From a checkpoint of a small transformer trained on Wikipedia.
Size: 12 layers, width 384, 6 heads of 64, MLP 1024 SwiGLU, vocabulary 8192, 24.4M parameters.
Architecture: RMSNorm before each block, rotary positions, no biases in attention or MLP, tied embeddings.
MLP neurons of a small language model. Each row is named by its layer, matrix (gate and up: input weights) and neuron, and shows model dimensions 0-127. Each number is 500 + 25 x the weight over its row's rms, rounded and kept within 0 to 999. Numbers have three digits each. A neuron's up and down rows have the sign that makes its largest values positive.
A block is one neuron, or neurons of one layer that tend to fire together. After each block is what it responds to, as a language model described it from the Wikipedia text at the highest values.

L4.gate78:494499569501507530518480493489471551525459480482462523516506480489503568459514521532499503528470515545515453511487509469486501506502514489500500488479501498529501511473514489514498517456494499485475498460496566476509494468473472480507489492480545522492474498524498424480470511540509496550539538495494476516501482541478453497512516503536484508503540495499476482518544508516490481505524
L4.up78:516424510509525513510494493478562522516522561510462505461498505507509530513503509558506529495476503525491527484482498480522476522506487518515539508503507521471460516508479507489507515474499483473514481518530489442512485482506523492511421510519539508496537529502494516477507518516474485524522475497514518525479497491510544501529511433515511474555476436492506513510498478519486494503537
L4.gate236:516482492506519464504537524489491461472527540512498469508521498459536514466466529531453473499462467509514520514496448474503522477521519454483457533552508485527513510518501494524465464482508467516510508499506542524485489515499510543462480494461489480518518520540501501529486468502499464505471492518505447540517546538476507507519493513482511449499481500499504560507517519464446452501487
L4.up236:501490497556518536498522528508500478493492528518498489491535485478470537519528484533521516514483481482481474528495476522461537504521515517470490497516499469461482472491544529484490492504500470489471449461509485487510521498483478530472492476530542504499463536497475470521506499525503493513520455501508513528550490484512512522486513496582526532510494520482494502525574480514466516470534
L4.gate255:493503506436502500519448484492488526538481481499458454468481451511487550451505486454505486532499508500512478507529494463513469517521448493525467487525509502523537511478521471517483460486538498470505500518511492465470486468508478518461520511490500471520523461502518492504486532494519494550519508483533472516498515484486478471516527503517489516487509545486456519511506442453530527467472
L4.up255:458497528527451529478448491509478533519464510500463488562552487489518491520507497469511515484481474515489468475493517473479502502484455510475477482533529463477515527517537522501462470550501471506468511494503526476499498490475524468501501506490471481491482542520486509473520445477488455494449502491474499469503517480535524462479496522499532513480571559427465510511504499478516453549476
L4.gate451:453505503486520518519476510532486498517501512494484448483511488464514476549472489543512509478495473524468465483513525465471475465510481507500493475508509494529490518492465520513541527492506501512517500458564516510481466460511485416525562466536476522515530499478501479502497529467493494493507516462517505514506514513492459495475490515536484481514488529490484504504454497426486512487491
L4.up451:458487539456530547514485444497510501504501472520496476464485486473555508480493505444455481465506452548519493468501502497497520521534509504507525514505488500486531516541484528475480499497478520474477510492503469523481474523519474510505517537492497493524474474516528487449484550506504495453525510521512519473524546474504489482488468492468488494469494513469501520507470542533524489523512
L4.gate474:483494472505530500490488491504488489504485462499479525506460502495454477471447516427496447501508510508483510518525541458462482509464487516478482512506506460530487535475509518477524511492507491443486506508485500530496519482511502490525510568465476514528495479465494462499536536516521532528487443507452468470558495493547507526556497496539523516452500449515524502542510465502531507498504
L4.up474:459514506486531476508487507470500497476504506531500500494507497477497497471489495494469477518501446541501515506463483476502471513520523518512535490540518478512510471507466482479500505540525492517514470451531525481522479469480434474526521497497511496493512486470533506466501491495508516489536510471499503512514525481467508469530558496497464470497502476506506506473480493484522484488448
L4.gate722:514514481484485482484526508472466517491504550479502508493524477441497478505522509506509512491489492538528479473488514512478487506534535489511473494447489452548513507519512514513485516508507507505508476510493467473468541521531454463520508485502519479517514536511528516476473497481493521475536515512500490513467494519518487493528529516503462501508542532521481535478509541480488465520523
L4.up722:482485435498495527536502450476507487459489556489514484481529489496532504498485510482456496437536493494505467508475553475535521510514511486486479463534459516492528528499484526492496533471510520504498520518520552533469483468476474491488515515476463548505514481495529501532551517499487492525497477485512535485465471438465479486513488508490462479505544519512475503536501523493494510522505
L4.gate725:517498497505511483476475544528482480509535495478505524490504517474495490518459506479496467466492508481542498507468480501500509499547517458517497477529518483482491500496500488475540485457518528496454521494473491486503499523491476496531498545548524464524531511522500502499518484506494484455469503492479476450469476500521507470523503481506537471436507472472535471471523439541514515503473
L4.up725:535488497504495467511457510491497495466465448516508499484514460503492495507474469496503480487492512512491457496467494499488580536484518482513465487496484502480464496477482467477499469511495485472507480503491523526482472496517494539453511514508536494512513513475485526491514483468486443497465528534509497498526542460500462472507493551467496503539516497471472465546496530508478528487497
L4.gate928:519444498536532532546503528507444504490504496498461486536484527460516517476502481472532444456527473508511467536539466461501530501507498522504528465518506434525429513504504500508553499542522492528487472481489516515496525535496546506447492517495496519519527493528503458485478539528444539526494517480462452522503442488537433487529518493482530520455508525546496528551482515485499479514497
L4.up928:505496468495468485486504503534439515471466525496441480495482523468460493484504551526500538454472514525516502460483479535510466532513486544530506519472520507514533518524517537513481551512479483468487445495496490485492476550527541519499544541474492509515498492479507507510480509497481518466432537530465481476510493466458493489489527498460488483491505450524481464498495493528520518489483
Formulaic Wikipedia nouns. Predictable nouns in stock Wikipedia phrasing: repeated "Apps" headers in football stat tables, kinship words (was the son of, his father, married), census "under the age of".

L4.gate10:557509474517505555502470482470491518513483484523472482503556469552509498480487486480501453495501517488462530488484478468521469469506521524505522481534528472509524533533494453523520459496513516529505521492510464463522482466510514540512503521476498537511495518489458501511543498480511503487498515502486484472465521523519482487473512540529490464512452481497539487471481480501551475497565
L4.up10:519457490454497512510471486521475513534487446482477470478542499483525482471507546504496531514490470532531494465449528493525489487528490500484511482482487495483477477475471483487512512487532496510510532519482481469500521529469493495555497499445543482474492483512517449488441437567498503453534457492426487485485456529496492501511545518481512501469507509457492476470466505501524438497501
L4.gate74:511514517523514480530497541530486525486501497479523466488504486516496490466524482477490549516511546518467517520532507535536517499488479532498482493506473510509518484530507473503494532497479481476498499487503488516464470541482432511481484492513476459491521539509522505542482487481486432481462482519469535479490509505471497562524506528484448480519499509516578496488478504470519471495534
L4.up74:476491512492478496512426500480470445521500504555485485488529480502473496494485500457480494544481457507475488520525496496480494500541497513547551468497475505490500483508520444532479479531518491548498490485508489489503551531522491490511523513511504529513460515525477513495472527493508505470493510509490473477517532513492488502465491482501478515481469549521525529460542494470507517544512
L4.gate540:488481490514478518506500523487523503503488518524495552469505518490496453515475466499534513507538468510487490540527479486532538536515495469494495478496533516489533539472517460476475503521501480467493472471512506475483495517501453491501547484493495483513503471471530503508493478513546462474448487470471531460479518501493497475502448472480548467550459495483471463446470512528529486509485
L4.up540:503519518507537487499491517486548519491504499509532538462502516523469505503510515528491509486507460471535458500501498479517480490522480510492511479487542472512560523483471502454515491506466479493456512496489503488484471471503515499531512479542520498475516526499504526464495519469517487480478536507512527488483484506497494508563494478540471509544476509521456497523464491504517472486508
L4.gate606:541490499483513527500499519462544485536492501501486519496451517560525465503499489479495476512505509494451542531493500495470466499483512510485522489535509452509532523525499517531506511498508563512499492522495464455507536497503488472501493500546509437535490508518468469512491472511516500477529488518506485479555518524485476497528498497458494530487485526467534532503543498450478479513527
L4.up606:507502488504507522554443497494472506507537521523544489477497530494523490489488478443522528515492495559486481498458461485535488445504511498499483493517493530471541487522508519529475513474558511493484510461493481521513508518507492490511513490544505541489489489534539439533497490499466446499500468507469503495531527545479472509554503480537505496480469513480487508525469505521502517555524
L4.gate727:523481493507532452475480506532463519509509493468491540488504509520481485467534546488498581490492473479472498461518475480491507526523509521540486483501464531499483481508494464509504546533489475544483512465485500517497500493488500522514461492439473507512490488505475427518502519477493471531490487508480492508501528507494488523523460546455505476512527439498495538522494508493462531540523
L4.up727:496453456512513499499444522507525520558479506470492529497484468482507476526493489529475497530498530450465502500478493509513477495520505496508461504522500524458503514461508517534461507510523472472520456478522524499513486462515489514510495508513504515491513533473476512515496512528512478473491481477492479533453518468511523471488510503523553497470516502528478474505509479474474518535513
L4.gate773:510511498497474496481512518472441498448533524535476530470493520486473484499511526507455486494459524451528539558530481495460475523516549480555484462436477519476486491477488496477509479470487524502482518482510493490483510487477478530492495514546493496537509508533549485522502510488445490492495472482500508527515554492504469549505445516497494510503510507510528487510497538502505524518503
L4.up773:565519488499489503457489530541464483500485518543478475498513512538471524482516519484480478505491528466493495483492451444486484538548458524509457526458513478534505542475543494511522521470526481449545539508441541473496531518483485509525491531511514521516539536517518535515541504472505514502523468516500466499493499500520516513516479505501493487492479469476512482516550496492511523548535
L4.gate897:492492500479482495504507519456478504471455540502515477529467498503486538478498500502488502513527517463486483533524519501533519489482479512500481491499509485470498465492493516530489481566526478501488514500477482483505548478482470507520481508505490482548523498537475485495496492559543466514528473488553493526536481542489462506527504518492502481508531494521497514521508482524475536493517
L4.up897:496469471492499499519437499491503481486507473460511520506488526485512450483525531520506515513512504532526523525491513491493471524490493519504503493504485515485494516475489504521488490462467515447495494530499500520538437481512513495502524502492510475545506458473537495498504495505493480518519492483511520488480530495504500591493544553527476477503459484470495472441482470471476503477497
L4.gate929:489490521504479480506467511488474508465532451496502507494500509512508490483476462505538484539474474526506520479436494519473536556526500489500473474514480490521503507483509523489462538485498494537500502488515494491495515548499443488525513490525486522468511513496541461498490501511496476522522506509482493468507500468449496501548489523485474493503532492504517504518527514523490476513511
L4.up929:467506513476454525494499509515486477533481528481490503528532511463492481509503491502471525463503501495418484514472480499558538518493527501486492475519494501480528500503476491476456511485497500489534519492535490569485465548544483492519498450463437472516501491467497498525486493531524471483512532480444456458496517518520534519506505551437500548522469492486510505500494535505526486511499
Over/under prefix words. Fires on over, under and out, whether standing alone or starting a compound, as in over 4,300, overhaul, overcrowding, under-21, underwent, and sometimes on other mid-word pieces.

L7.gate271:479499461482489475472516488508518501481527446503490532487509489499496514517509495494517518532453550491546451471489508504471486459486528459517514470471500488508487490506501503485571480511518506495526523515507514563510487503493471546495500449519491467479539539474495459513504506529520511528520515531474485489526501491502496529545509451508526485529511489469484544479508500512512474532522
L7.up271:492506509475521467463519549529503454474512489495478469499463513489513495510500453491526486533521494516477483506518442492496537512512495510493528517507496521488494490511488515550511466551492515552543541498522519467507495513519498510509468485520515524477503515508499488489480549536495467500526457507497503547493483493488475462497514462441455475514500532512508509479502464497509445516490
L7.gate942:509497493461538502556517492496521530521477474504509533487450490476452493519487521543533495477469524493448512469505515507496524452515499503460489536470471502503468524490495491483533493514518490507509493490468536484497457477526509509439445522487475491498481544511488520497526521524516497520522464529537509523482457498463483499501492549475485519498494541499508490520480475499474470509523
L7.up942:498513493486477434539512539561497469488507522539513483514486531468553487497515486479515472476489526534535544500509485478491533461469526489509487529533517483513529514506532447539511484521537493504482504508478469531549494533516489435483495498513495496506502497484507496511527508524473505533504489510483487527476516474515462518512513513482510509531474517550508525530485505462511472517516
Temporal "after", score digits. Mainly "after"/"After"/"following" opening a time clause in sports and event narratives (lost "after" drawing); also score digits after dashes in result tables, and word-initial "Wh"/"W" in titles.

L6.gate336:494523485504511550488508515540437534470510553469434486504511489536494475494507525483519492507481542517477499496548491505486514496465501534499454503533513481464497512531546521523537502491508504513478498499486528510511490471491510480484474501484470488496526536495526485508544514518448486517509565523468489527494537499508466467515495519481540500475544517461474508508523484493535511494531
L6.up336:451535508517465502543498512552454530505496515490506479498488537514475486490478491500506464474495489546486481502477560476495546521480478477525518496494545489542475456547505476444505451497496502507472504478478491460473518490464491477495491488503494505521522513524470476538490485478521496519474509499508532480496500511539498500440493511497469504521513530516508484496469505482499535522524
L6.gate409:494503496501471508528492554522504521494505535455461507491473473554511502503503486484508486484468517512497491554531470517495533485484492484533522514501538497505532469560520521504510483487489528505516508516520503510494502519465486529529507514527530518526513491482528499464491520496527517482498539490449493492527492519497455481497492496458508502541493488504467537491502516507492492547499
L6.up409:465503508522478494509546509526514475518500514486491519522496505547517535492488487491463477533506520488478505500549506472441492470466505507503525472542520492480524505458553475526503527461520483519500467482503512522477491489518496500523479461513486486501564463527504491507500527461482501471493512512503543500482530503445491459503502493475505516496483480511500561507512492495479505554512
L6.gate841:491489468505529492510490508477509491464528501531529489485507450512533505512486520491469494491468535520572516476494485506504525508490528508534538506497514497528566547482497511513508490536511480497497481512497517513542489495510463502536493529506463444499544494517506509497551468519464510533524540456497492500467536559487451501530489512527507487477485516512467551524523517502505530494500
L6.up841:563466510498477543522487528502521510485506519533457532541489496545504514541508514463548462521465481498499521520519497475454524504464491491517492508497550493491504532482507493496487519477563515505513481540480493481477536465504525451488480508505493512468551486492511513468530537468490517508503538481455465498468538509506493540497483471504504487522491445506471508524507533529494470498491
L6.gate927:513487463518482540527483458501520550520499520474457499465509502529517503498535503487481508493497512531536530434533468495479513518483492492580490477511500506584519474532514468498512491482477519528505487496480474478497507517514520477502428497529525491497494523499505484488470539509522500509523515516519482503478522515498519511464521496501467512479473501533477475469515515485539518515505
L6.up927:518491528504497484479470500471505534498513541516531486487485504511519484521542542501505512502506496506504483483495488516516506489497455515523493482507491478478549507474514482486512506446472500454493491529474493510482493453490491485503499503507495498434490526472492473535443523503529475508456465502494532455453497519451494531500529522492509495484514482509574521513414481562449482545509
Kinship and title nouns. Family-relation and rank nouns naming a person about to be identified, mostly in biographies after his/the, such as wife, daughter, Princess, sister.

L7.gate726:525465499496519492512526512491464512484505487482494551490491473477517497507510471457482486492465545499558549529505483499493526508424506525461450460523558499488504547509499473460494509498510485530517476502481542525468523520526493560466523478493490476544468494525481485502475518503461539505488508516508490527473475469521451512504512555511509486500502503525496553533484481468475485481520
L7.up726:462503503490438560465557510530499503517474490496474474499484492483494486513495487498552494464492491476499471512476500491477474507493468471530500462479497492464509501488545483510485520547447511462479490491552558465522444513510500557525469514500490495516542494458516533520482493505505480467533501478494512521488496506484492470506503496520502511507476535506477512494527535518505514515500
L7.gate947:542538464510477517472490535493504531460527490477499488517516492528520477476492540477518520516494498450466499501503508485463513515479470538539469451457510499509558556507536521493537454495482456515487542507493549467443475525526492529432500530512467502513504500513489501521483528478465495534511498469498475511463531493487496527502475501511467443476531526476520496450480507501495522489483
L7.up947:513530514501472498472465528494481536469483481496500516537530512509449515519504505493461530528490467518498504514474521468495462510490509513490513517517461510496474497493510483454472505520523493456464528484475524500521533514511451485513500530515510527536542547516511521503522485489529513515526481514489490487463521531530558446506503548476483470565485547465533499531522516507460446508493
Hyphenated compound middles. Mainly the short connecting word inside hyphenated compounds (in, of, to, en), as in son-in-law, Commander-in-Chief, word-of-mouth; also the prefix "under" (underplayed, underground) and scattered word pieces.

L4.gate27:467489518495502514503486493508485513515484534525466468448525476522501532478518547527498489479518495451486489511496502496502481513488523546549489518502490514505490494504514530505492476527482497525523534504542519485483530462466498481475496524492442468530505505471521502516466500502448451527553519494513478521493511493497493467479524550508500529468532509525488506457503488511509528475505
L4.up27:502522504464516492482483507493521502478483489516488455492515533510494451458439529496520557474519478490510534486477515505502501469500500537521488538496521466507484534488502497498486483503469438495464512531526491541515539465484498520497558482544471524507563573489474534522525495485511502486491511484544488510455478540537504468463518529489527487503477493555521516500534511438476487484498
L4.gate149:503545554484526534435537517469504521489517493497516466536512489515526507469469459507521519472482498480517485509495518506570486491545520492529492529484486478466463451538495526486494509501477528478499526549525504492477486557485448516535488468501459458484518441490502475537501484548490478522487499512470491513516513480530505467537494511498504526509453525492541542484516518475522441419511
L4.up149:490504505470506461499522513520556494519486512510481486499480482503495483516514472500491455492504504501567470538525516489490486554445518502481486492535482484473545526500530495509490501526526466507497484510546469486505509534514540578504528460532493512470469547558510498521481530488515474475500532494510527498469486522510500486525494494512473492510496545486514573527532478493465517477527
L4.gate202:493504475488495509505520522502488483511474536411494536530506505516496501493473521491464517494525503480494534509473517536461501509497511506497481520520510493493459483457516495507529500502503470550541499498509501488505500513518472479504506465500472491465501496511471538495470503510477516497478549487520475526500557540490536500495470473513509526487469501529496516515486485536487492540450
L4.up202:519481491487500525486535488508511501492516511490514522512521527494483527507481549519512496504475478464499508515482507502445508473511535473497498461481508498498465447472510527510528561495473513502472529453532497497492496491496499534503492494525493507481533483505503503526517498491438514472491524522469512490456526522560462520445522481485481485505505484490485497511497484473488511489512
L4.gate275:496487508529533515513490520504498484495538510463482483526511491493506488479503501516490528513483479539524490496536476485526543488486510491470490534508509502514490525531496476535460507515509505532572508478570533530531496562524519501476513553512511461504432500515535480471502487503489545503536515534508449537521514514478456504511449505464457504493507502468525518467491508474479471485538
L4.up275:494454546489481502450498455474512551526542520490541480506471507527481510453482485471467519490466503482502486482515474469515495573521496523484527497504477466495523480470494544508515505495486489493546498503497534509485463488513500504509500503459486517515518480533525494485502504525530475461479496493527517504499462501495490502513483523495478453490525462475502496506475499513495498489513
L4.gate378:523498483526517492481518521498506549420516480489454531508502471510476508473496504511469528482472495504474485505493499499484482504475579531514486489527479436499497494572498513490518492487534478561514503490502521485475491478521448510488486491506466479498494496481523510545520462529511484516514502538483466484530498519473511492464506527511496483499460470490506526505483501498491502516520
L4.up378:548555529509495447451502478499552502506490475505503492533493502491499506501529517543505451502484500530503487516445493506502481475542482514493429521460488516471493507465510473545487501492501473493468494473513522508474511481475503540489449470512500472523462485475521502507489520532510481475509491485507506513507525481460497498505485473475516494482487509492498537514515512536491452499490
L4.gate466:486473507495541517481515490476503511476535497503517514527498486499549525543477495450479532501459468518509514537455539535547556484483521462462508494499507475509497494474502503528505481485519515469525465484525462480501479494561478528493502470526473479475542497500488456488510506494507519490508508444496500505474495514488515490495484528506562542535518552487496549535517511462444457485521
L4.up466:502521510505513516473487502508470484489503471521534477524512490521511472545465486489487510514470464489510557473507489515505492479503518519491487488483507512478550496505524510508474526471509485451492492501488528500471526517520524531509504535489484481479506516507457482471519507503477499448477500477520521468554495503483525508491468496502465528530472572506505479497523466478501465491494
L4.gate536:475461507493564502482509568490474500536482515501477500483484536518490510512497512482511489499540475469469494465444537520505546513524528524542544569528518462501486526505506493531502546488531476511472515436540502509466519518492519502531482489476482529515544486510487483458490504490503465523513484495497516467507499467548456501495501501463508498494531478497499572467523506483509472505488
L4.up536:472502490518488501496557516501469551501504472475489444508537502551501498499522494481494532494495496470528500471496494541505515475504548500510478524517515428490483496522509491506516487472502503496532509523527498500485496529491544505523470520488493444494509501519522510444551496486497491518515524478498501499492467521535436477543459541522505494504475503499549508482490531509497487508512
L4.gate576:490508438521553527540490513486485514452509459463469550501451460543502500499493523507484446473438473533489468494510506477479512516534485499517485517528510485504543496504514481513496536458515461478447495452482544482509503496519499530533526525504506502520481504495510471523520498516485533471496479520505512513468528484499472534477538459538527453504468537496531531532502497481460480511513
L4.up576:476532511479553461523485534470532505465515499499498452476499523475500504486526484523561541505445470515537517488489469487517504467522505499473483483471469484486468493515491557542466489561493502526514557480554471501508467476478465539490510526517531490523485521503504485501500446497525477540544459447510452501568485483470490506507484454540523502519530516494537491485500513492469464494497
Initial H, time words. Mostly a capitalized H starting a word in titles, headings or names (Home, Hymn, Havana); also time words like after, day, month.

L6.gate320:490502477460520470498536489495521476524477546491512483527526477463548473492471501499484479482519479517483464512490462524511480561509565505566509543490458475478493497500502479526500498513536480479505479482542513532538492511481469511494529475467504443516543483499499501531504504494512546535477549494519486512507529505475500477543504553510492465503450512523534504483473511482489487476528
L6.up320:527506473487530494525511513420521491502519522553486536478495486509547481481497495521486515502472503528476452519506472523522514513466486499499506538501487482533511526486484460494516536459511433455477498530524492508506523537516497469512466516473477453491489468493453475500494486539484531520509497495483467536502477486468472526508469506496512551495483515532501521500542524466501488508473
L6.gate331:480493476471521492531515482460517506491541501484478519508466474492492438475486495518482498489554496508460491469470504526500518463494507507524474495512455492481525525491526545477516476495507499492499481478475499463509502499484513512478551432490508494505511491463515476496549544549505470517530485466478482490478517544523471519478520487495470481454499547525489518467532506506504462482553
L6.up331:465479492520530481484527523520514420535479511471492503518448504499495506477480526538476464493530506507479486480509487464505466543490539512499514495509491505500510477499499502487519455484495482500470480458509510491515467499482583498499533468534476489494494512487468498512499487507462483496481489461480447499473493508483522481526515507538476506487458532530440499482563488498496516508496
L6.gate443:479501472446537470492518502506466472514509493517513496515527501513500476503430495531538526449495511482524486497458479481494578501459488484491510505451522483499539517493487524515546493513486463510478491497479452480474514510498471510513486544493478465504469540492462477495475518526516494501509482501527464521486529529521475479501503490510482507511471503475547480483500510503480499480505
L6.up443:488457469465558481449468489457566532479485481517514485516550471494539481481501487496543492469517423511553528487496513559487447523516534509488481509498468476428524485476513528557481524480549472502455485473529508493499469519532511523505539495489486451482501514486504505514457489497482522472523527522495467496532493502503499477524506485505507511496493487504515536498484472491509486498496
L6.gate936:457498474475514521494532518505502456439515497488498476490517490486462477484485516482476482510513472498533505515524515521498507503487550486515523486486498476503525471450492531477515454524497456563496515490497493461505501483513476476532489480519446471483535505469529492504517514521476503544485483472528499492477472481545482505523524540520509524508506504510492511525454492493543498497501
L6.up936:503497446474470479498531492489509417500519513516516470514466513499533481498503492538503462550471470476509512546520473499534506566507483524480464505528510535471517523453472532490508454503506493510491489478540510490511520512507535500534495552518545508494537447540513505492506521522487474551509496512508476525498496510529494493572498510494504519464516529453505519524513485485516528495507
Time-period nouns. Nouns naming a time span that end a temporal phrase in biographies and sports articles, e.g. "the following year", "that same year", "rookie season", "the rest of the year", plus Year/Season table headers.

L6.gate323:485529508499533506501504543480486482532531567465538534455482530503485478499498521474461534539452519510542474513519518481504470511503468542461485438466522481499512541503539502470507476519512473496502544474455510478487496482503506499498513535527504453528499510492499452483473469483482493515483494514493534491506474496494462491516503476486461467483531543481540513507503530483502444519520
L6.up323:488529489514459539494503519478525483490513507486550511534504505494492515533501548515483508520486500495508478487515488549484491517534506481506495495493514523429478541540523476548482494508446512461487519487463548479463493525467502498528538505551531450490476529483499520472519446443453488497509487469469495513497514511476506503511513531502514515486515515467503495486531514482491451543489
L6.gate521:491471519495512501501564520511498486524503516501421534493555514492495484516522494476512497497477484486488436517484470510519519507503497486522517482501529483502490526460481521503533484521499482483463475498502516477493460485461443571503490482488497523493504506500489485471495538504481512544524521496453500527497476478472480496544499523515520483521481508554491455523492478495470470524505
L6.up521:499501494497511498560480487486456529523518494484505483462468518535521521536500511497495489505417492487492447504527504533500506490478478457479531547510487497504534500527473497509464503483483492483537497528440499482491501540508490510444473556495493492501497496504493507498517463500495467532464480515489474488485538512492496486500490538479477514507503533515561501463491468497455471539485
L6.gate903:504553496479506512523478500482486519522511501533514496504553460518492480525484493486533512530477482482490486513470480484515532488532515462475519477541542487473484533503542461524516505445521465544475554473533509523460481489500473523490558496539495503534516506552528506480489527513528502516482494504503509471480466489493500504503469456505509448509472489482476498530487495487512466522472
L6.up903:509490464472540516487487465489517481548522485503503461483580482514455501525532483471491500503470478476530474500471493511524503496521503466484477550563528467454497513495449476502480530478513476467475515487485516513520520428543504482490513506510469517463498533515480512516495480484533474500519477530496479475487529525520497535523509472535484488529487485460521465510495510496499482476471
L6.gate959:493553518455525505492467511508483512481510508523548513499544511494512464574483516473511497493515474507498476485476522449549515495525474487500501528517517486510537524523495538457485490505487500547532496537487510490470535541496485508514494540493503475510513487528472540476491497464495463469531480490494528509519517477466466495522485511483518446475519464517485451488492499523513445444532
L6.up959:501561503539506533467504488469525473499497468513510492507499477527513492523530519470486526500522493479488468505522499505534450517532498521536499488496498478510461519487531465516522510514533474526589494493563537517499479493503483507524501544507471497532468476483474503505527480495468463479508474518506456429540495501479510531500455507516531479515481485504486505526517460474487490497491
On and word-initial prefixes. Mostly the preposition on, especially On starting a sentence before a date, plus word-opening pieces like under, inter, over, Su, and citation brackets.